{
  "num_key_value_heads": 10,
  "norm_place": "pre",
  "init_std_qkv": 0.0191,
  "init_std_up": 0.0191,
  "learning_rate": 0.0022,
  "max_grad_norm": 2.0,
  "final_lr_fraction": 0.0,
  "batch_tokens": 131072,
  "dataset": "wikipedia_en"
}
MLP neurons of a small language model. Each row is named by its layer, matrix (down: output weights) and neuron, and shows model dimensions 48-175. Each number is 128 + 32 x the weight over its row's rms, rounded and kept within 0 to 255. Numbers have three digits each. A neuron's up and down rows have the sign that makes its largest values positive.
A block is one neuron, or neurons of one layer that tend to fire together. After each block is what it responds to, as a language model described it from the Wikipedia text at the highest values.

L3.down1053:082098139153130108104149092136134151085129102154120094173152087167162130178074159121131111137188179115135159088139135094129178066151130099091121175118079132107129148176077129150095106124102099132134131118151164141127140153165069135117058084158113149133092115159131169161117135133087072072138134194154147115106108133150138169115164134055128146138148156169117172175125059135141154143160
Description: Mid-acronym capital letters. Capital-letter pieces in the middle or at the end of all-caps acronyms and codes, such as the I in NIFL, RC in NHRC, SU in LSU.

L3.down1028:082126126092105163154111131096081172171093108125080157151122113120150155055098172110143138124089179205126156155177143100091097173134203112123169168149123126064133093116141163060162163098120170121142165136122149096112117113141129104161136146128085103175110141116124167128097148110162123125124137195129108132155154130129152134039144107118110115111126157164158174097105163140147043105108
Description: Temporal/locative prepositions. Prepositions introducing a time or place phrase, especially the "ing" of sentence-initial "During", also at, by, since, following.

L9.down93:118135165166070122188120132190122131141142128093117152121121111126119110176173145156186109147108106125136096148125119126073085125135176122061108146114130177107118079127117169093110144096105194161117126141144210130174109139110161130136134085129125170111080172103163156075161117130144112109095114092151128098121106158117142150106159108136141099125115107102121154156127091124114128071138
L9.down125:145135175107125127106120179161112159106066107149130146072110171157118089123036099136073119121108097174139112115112136152126129136039109018108093136090132105073107149135154162084108153110152158159091110085179149066110150162085099120149117106173109083166163176093157150083121136091122150173135161146156147133128133152127181133163166145101138127114163116091176125133132186121172065126086
L9.down126:153149108184105108184096110161184098118138208134166102116140148101107162066093127158044176099121111167146167158138115091079165112129168071072104186094070157119091240147100123153146096051130158122142118089084075182104089133091121110151114094118112156107137132132163131141100091121138101118152054093156134132128137143077164114103149108178172123129203115157105148135144171103081128063145
L9.down337:052111140130087069160090175090183123153131121125132176126128116171139165109146113113108174124142087062144164119131168134180182056133078109121127110156092147107117066130102159096182131097161188128142168160146121151126201086116110094092117088074122157145134084104096155139117105132050135043111142174185129157139167159146202176182163157119156159132157114121137134103098148112090172080154
L9.down377:086128121123130091104099144108113120142185161064122169155150135165154103119177110122129119147092139166175139109165201104145108079158113071163164138061150179157180095138097151148103113108138142130135136124148080117137062105087115059135125060128164068115132103147146124127147164106126084092033148127121124128148188136148109118115153147112140151128094107138188157123120098129122160120116
L9.down565:172120127119128171079181077119139160087084135151144089096156113163139229123081153106105079138130093165174131167142128110147173106145119081106150117079152135075132161131086162143105141148178193092094151045131103125071105127104142145121114176112116123087201091124124092208091152186153153140080163122113164120155100161155160066089099092141169098132103137187132164145104135164082104082110
L9.down588:018101149117112132154192136151137077145100147111136093098151124131113135144086104106103140111125156145154127141158147118077097121156183112157110158131153115150165129144119131128153127196142069147066141113134205111147109115125108111112085048110106110158162145160086080119092092147124156088115154191113092159092102087186108143096116153096094200165143110144152135147165125062134120129204
L9.down702:153092101115135041112106126111134190103178092125105135199143096095102150110091110138165101082152080154161153124162180160134073100128129175147109158134119165092128094156138099141154139098119146119091108111120043122179140150121096130121102064170146143131138142083070146179056183152105169129115045096116109190116170081191152205198212092106153097119049097187186120143131090185083106117121
L9.down779:138170144146130135083172154131153215117139110172134068171179122105111090080097142090132083170114120072119115156136104160159141066122104120135127167135091122167157102189071144072152114123162118111130088095157139162156148119139142182141090167163135115136090139107136063113089135161191120125136096119107113162141133161118104086149134045143111135143087143114149156207167126122154099140082
L9.down1121:142135109098111153066136127140115129146171112116152152131074106119115113159185127129155151125141093143091106138143127123108119142152069160144124120087076105122086077127101109150138147105162095063148157154146119183130105161111117166113082096156195100072115088086105105193118121148121153131114144186141078130104108129095139172129095176163148119134139141081135090119131096128129110174137
L9.down1156:133146063116131143180142160069133109139142116177110110131137140121135143104143182143101121160151121101079113082117160114141133111164086146091145110159102159093161136109114142178099108119072135127110132130088156112162107090117048130108111141156093073198071129207159137151166119141103099129173100124161196123157155189152059072157185138113098128166080082129067089099091122134153138165126
L9.down1174:107164110180115078084141160115103161197190095105144184067130093197168140136147084114108112142156149143114137116065125098148093137121104159098130115163123158133154094131176097130145116115077134086150083120185078143122082092155137097167093064089222136107152120127151175162124124101106071138062129125132197166180125149118154184122167145128139124167109106130093128122075108130097127098117
L9.down1284:118087060112103171161150184120154136119175191175140155192099154082098152170122134122069082162174095134147127126146177090138191127107101067098135202110136150096154125108153143142132140084136046116194141063074168124179177136134089053080107117141139109070079104100123127124121126084162093097138141131140084111083162166174112154161115144109096144152111081118122145083106122146133130137099
L9.down1474:129129196104160109109158119009122113125111065139097127138124103107070153105140142153108150122113099155147101147148115139088145157155152199110188157101108108133037138096120189172094128157129079094161095134097132098121071135110107173128123133113119095119098166074102124106139154091113083166165173153153171121107093122083114095090165140114098124109139128061092194126188152130187178144170
L9.down1602:104085086143114127122212138124135138118115126095110117169129159086099183118204176152105129117142094151156125065119118121143148103123171173128153137098146177136084083124132117117142117137152127131117088128164176180116150080106165151112130078135179132098158113174112133147066118245102136106079130157194162112163153165085097098167166133120136028152172136116104137121169144145128147111110
L9.down1667:066106160095093147095132074157137073106156159071126134122143156169145194195084137118121139183123135125104099111096130138121136135092113161112121098155106140131137160112145200106093201092110086105081125140121153112124121102172158186088127093123146181147154175170095193168111140094110122058106119130169141138116092092053127152196106139147161134188079061137147153154146189142134118130156
Description: Acronym middle letters. Fires on the second or inner letter of capitalized acronyms and abbreviations, mostly inside parentheses after the spelled-out name, such as N(X)T, (G)T(W), (H)U(D), and weakly on mid-word fragments elsewhere.

L10.down63:135117089135136097181107130123127094083055168190139086051125105119160126080176150154139121173109193145139112138167131141133136115142147115145156149115096131189167148133137175189106141086156091146093135170101117111083063086064178127077148079112120067150161097137122138157128058137135146140121116081167152107121159169124166152109115110147138175145159136122176137164138124151134168143114
L10.down698:101161091187177166172107165113063162133110128103176092123126080116154146094105197158160113121113186123151111104103131130101141186159156107112116213141094128098178107197103108133136081092189141150077137135176110151117079144148105124126105136105135091099114135074131140090119107106180091164150141130112152142090119142093114125117077108075176117169108224049118102071109111158119107180078
L10.down1277:158094095091074124188105107156145142116071117152134149148161115138151115109037152122073143208141144115114131108073134113175100105104129131111154156105127128153125148162087194132150143100089123111152094122107185152116112207094059105149119162065088166132134160043148143128126143142120106155186093115128177103119160117121155111101156131079100126145131076112135124147149149059146113101128
L10.down1417:132095095149124104164112157188133124133177167139195123156129063074110093103101129142104104134098127097120128168149135118233092109107167133092115149111191109121149138090142093160112110128136115169165146078150173209086112080081155154085102131136130143129109153068096139104134153151143183109100141173205182123112133153097110144078141142152162158106145147160134122141119097127120097139198
Description: Locative preposition at/on. Prepositions at and on after a verb or noun, introducing a place, level or time: played at Qualcomm Stadium, on the Jubilee line, at odds, at this time.

L9.down26:162159126123160172166125167106124175124088096131135120141166183102141164091130104076109131109088079091096130157107104180132127151153092075108173132155166149105147095143092144125126107076160071120112121135166055143098130133110121097120057218127164121102135096102164131100117107222170111145140163128152120126125077164122105145156132127137131119029142122210134121175100055150157102128114
L9.down159:145126087100119105179137084126149114150114117151113157155088186151147153162095167150196160111149110116198101152186166103155096159146169163118172132141159132096131120094117122123102145121164128061097154160104150094152151121083114110117075123119165112140151126168115129120134133143060157109087154112133136190128160157126077107114128124127123085063047113113127147144102129140143109032127
L9.down343:129165116143129115170101125066150129138161128138132183124090163151164192105128174123117091135091118120149120116118109168148120027194171122111108156149126147132121208110115160115143164091122155129133138152125185111100154135146174072159148113141107210099122155157141146157114050154103141172137173129089094149117124139113096130152036097120089106168086206159110086169188150079081212139097
L9.down345:170067093109144122104131108099171154125132092112207151124173132151125140114112114132153080068097084153079188121123120100145173103158169112121126204162125131122128088117139152108125087073103191147136129099132118114145151202170120113185113089108142099112116085134115150152087102062133047122116157123129165147126166150110171144056158095132154114123086116116168186150090162143100172100188
L9.down350:095157147090118104112013140177144151085071100172148197155165067105111093090099118151125168147124125147136171099142104047122109184155146112144137059138092109159172164085159096149159125126175124092121139151114166146112148118086094118144125103135144169149106158075169173146193103152085098112113175128136103164089196089105130124109077134232120165145095144052096192126137161125154121125124
L9.down355:148139126076131080123130138138163138145102128104167147144070074072090152134083132172130193080191162138167105113162149146159184117135151134088076138156142175133130118114158116074162109035132159161097161156096113098089173113119090080135213102109087078146159146060137122167099103078125113161099114149209152106137126112096102136100144114186154104170145170114130113082081137118071126085137
L9.down512:149121102104122099122137133118138093108086131110098182126125148118122180110121163139109155115184122145127112138088144130126115191109090135107160100078171131129041134197144096080105122090092115135162096122046160130099174136138118095112138087153125095133141130097100167132188059098134146131153161125097176158100127136128108129062091156194116133155125136127117167134098115167130099133107
L9.down625:168095100117144120147127111102123132111113065110204112119153108109133135052155126090097131141121101119106102107129177097137082121134165147155137145128189087097126061124143141111137132164133096075132118117147090115189108137125132139101125165154107127189135136114128090159232148104099147140147155167215110136100131164126105158110182108115204151069142109116161122111149144151106166152143
L9.down920:132131115133185124093144145128107089143075109124131091123096136185130130058123057087126117074156134135126156160120110153133166179113066110201131115082121146162170208159101129122083102069181147108134138160068152136129138124108107071197144132093086145194062156108091096162127106121127122149155117109146097094093132155072104103071075153128064129125105118080116088116137085138102114174179
L9.down1042:167132146115118117111126130163099180090105116126138071147102142038153144122114107160129095131079139123138100097115135129102054177128162155184100146137105129125130132168126129123123155131112085143116161131185131093075143189144131175096124152138166168104109147089153162168121103161136109081115110115172174104105166135172143118093116119097143120179096160112176138138181106104135119106144
L9.down1070:142048140148151109120136108113120108096108102086157177109192106167118149099083167154084085114140091093096196162192069169128133135096110149154134137147125144127117124187160109162118143168183084061171139149152153132170155129093152139147152166171147138147125140149082099181121133186141102153090137146120138151119172191088132076201122143137119073102144195156157185076130139079119078113139
L9.down1082:176151116095043175104126104163138123143104081068120104118133131086177128150102128103164146141165132170193105084105117223107146117132145073112105145159150172135170139179096126085147132087158215130094153145127116107115089113158114178070126094184136143145156104073132155217169141119176123159130143116163091129113101117155121117137082123118146147151085101164088113154138140172163138195061
L9.down1344:148159106101117162155165139154154180099076150160128142116083079138128146101139182121163193140098113217171085110098161171160128139169128118160158105096098128117155118212109127110118133082189176131064189128128104140138062110155176129140121145114123126141139068145129126138142132106142116131139127180126150177149115172163130103107067114171120178178124126168115124118129063180098193104175
L9.down1501:141129161121109134125134151148122149142187082109150165103110112124115164165118131158138112083151177125148183107101091117128115115112154098119124176097142039036077171173093128053173103118151152090074135141101176161157113116099119108137179083147155093128114106153081183102107064113106142163145150095188123105139111167139132111110125186191126114143098098108147083126129118131096151133133
L9.down1511:190115140115128152096093150160136084071167109148152126146189068185099138118129115092104130176119147134132169144068123151199105176176154136131097142163139101120075124189076100134139088160109104114101126120208151164089127146144146133121104143144139072169143097174112167134222133140105100151122082157128101138118116077137112154095129171077189154151122123117112070120122122123125146087116
L9.down1537:117111148101148127095095205118153064154083127139106133122119142077157148114129145155178137093162124060138108144155112109122141142127132145135158132132121128092062079159166101139121150068086140114152150140092158086100124150169139100106132077106171130113125114146100131114144132171095121129119125178148121160131143132153166182147101126171131080204052147133125120052154128149139089127121
Description: The word "at". The preposition "at" in any sense, such as "at that time", "at all", or "fought at the Battle", plus the word-start "At" in "attracting" and "Attempts".

L10.down104:086109108107156132132137106109127111135071126105146099140135177205116086099129148175135163135133154069116130173184133167136115069132110120121145140161101114103163096182067160093146133120130117134149140137136168159122118092088116160109076104128125129140088104127081133110134169115151157103128125107162159133069115129106129112102085146086093193139115141146102197101147163120123140046157
L10.down391:138148117152103090156126131149179114082143096151164135148133111147132142171048166110098091151145105166153139138107135199110118084161142096139130139167097174147144117167132121138167099124155125154181103128090164137121163122111181077168111135125108135133156147090054121151114220123109126083089097136157105148123138087109085146101151113079148098130147137097130130122127092138090148132157
L10.down1610:117108118109105117193066123099114137157172092134178076134154110094112146131089095092105099045108069130100129092124126115168108204103062073126162151131125142097160077155129074146130140135167144045164103160172115140099114123124174080131036128110145140176135134110114184118101163121169088134152132134158125139053123095159139113146136135149099116089114127101144195173153114127124160125146
L10.down1709:187125153099138100187106123071124120044169107083151084067151122094113176098182118096090138121155116159140142148125140159129113100109165117068109128098145153088116085159099097166122089124029159117154151097102155165186138181131138119191148075124167113139140170111159144117131123114139097158127092156163167126162124122152221145116112100160131052112086158063119148133087118166137126186072
Description: Acronym letter pieces. Mid- or end-of-word capital letter pieces inside acronyms, usually in parentheses after the spelled-out name (TAMMC, UNAM, USMC); weaker on "to" in year ranges and list commas.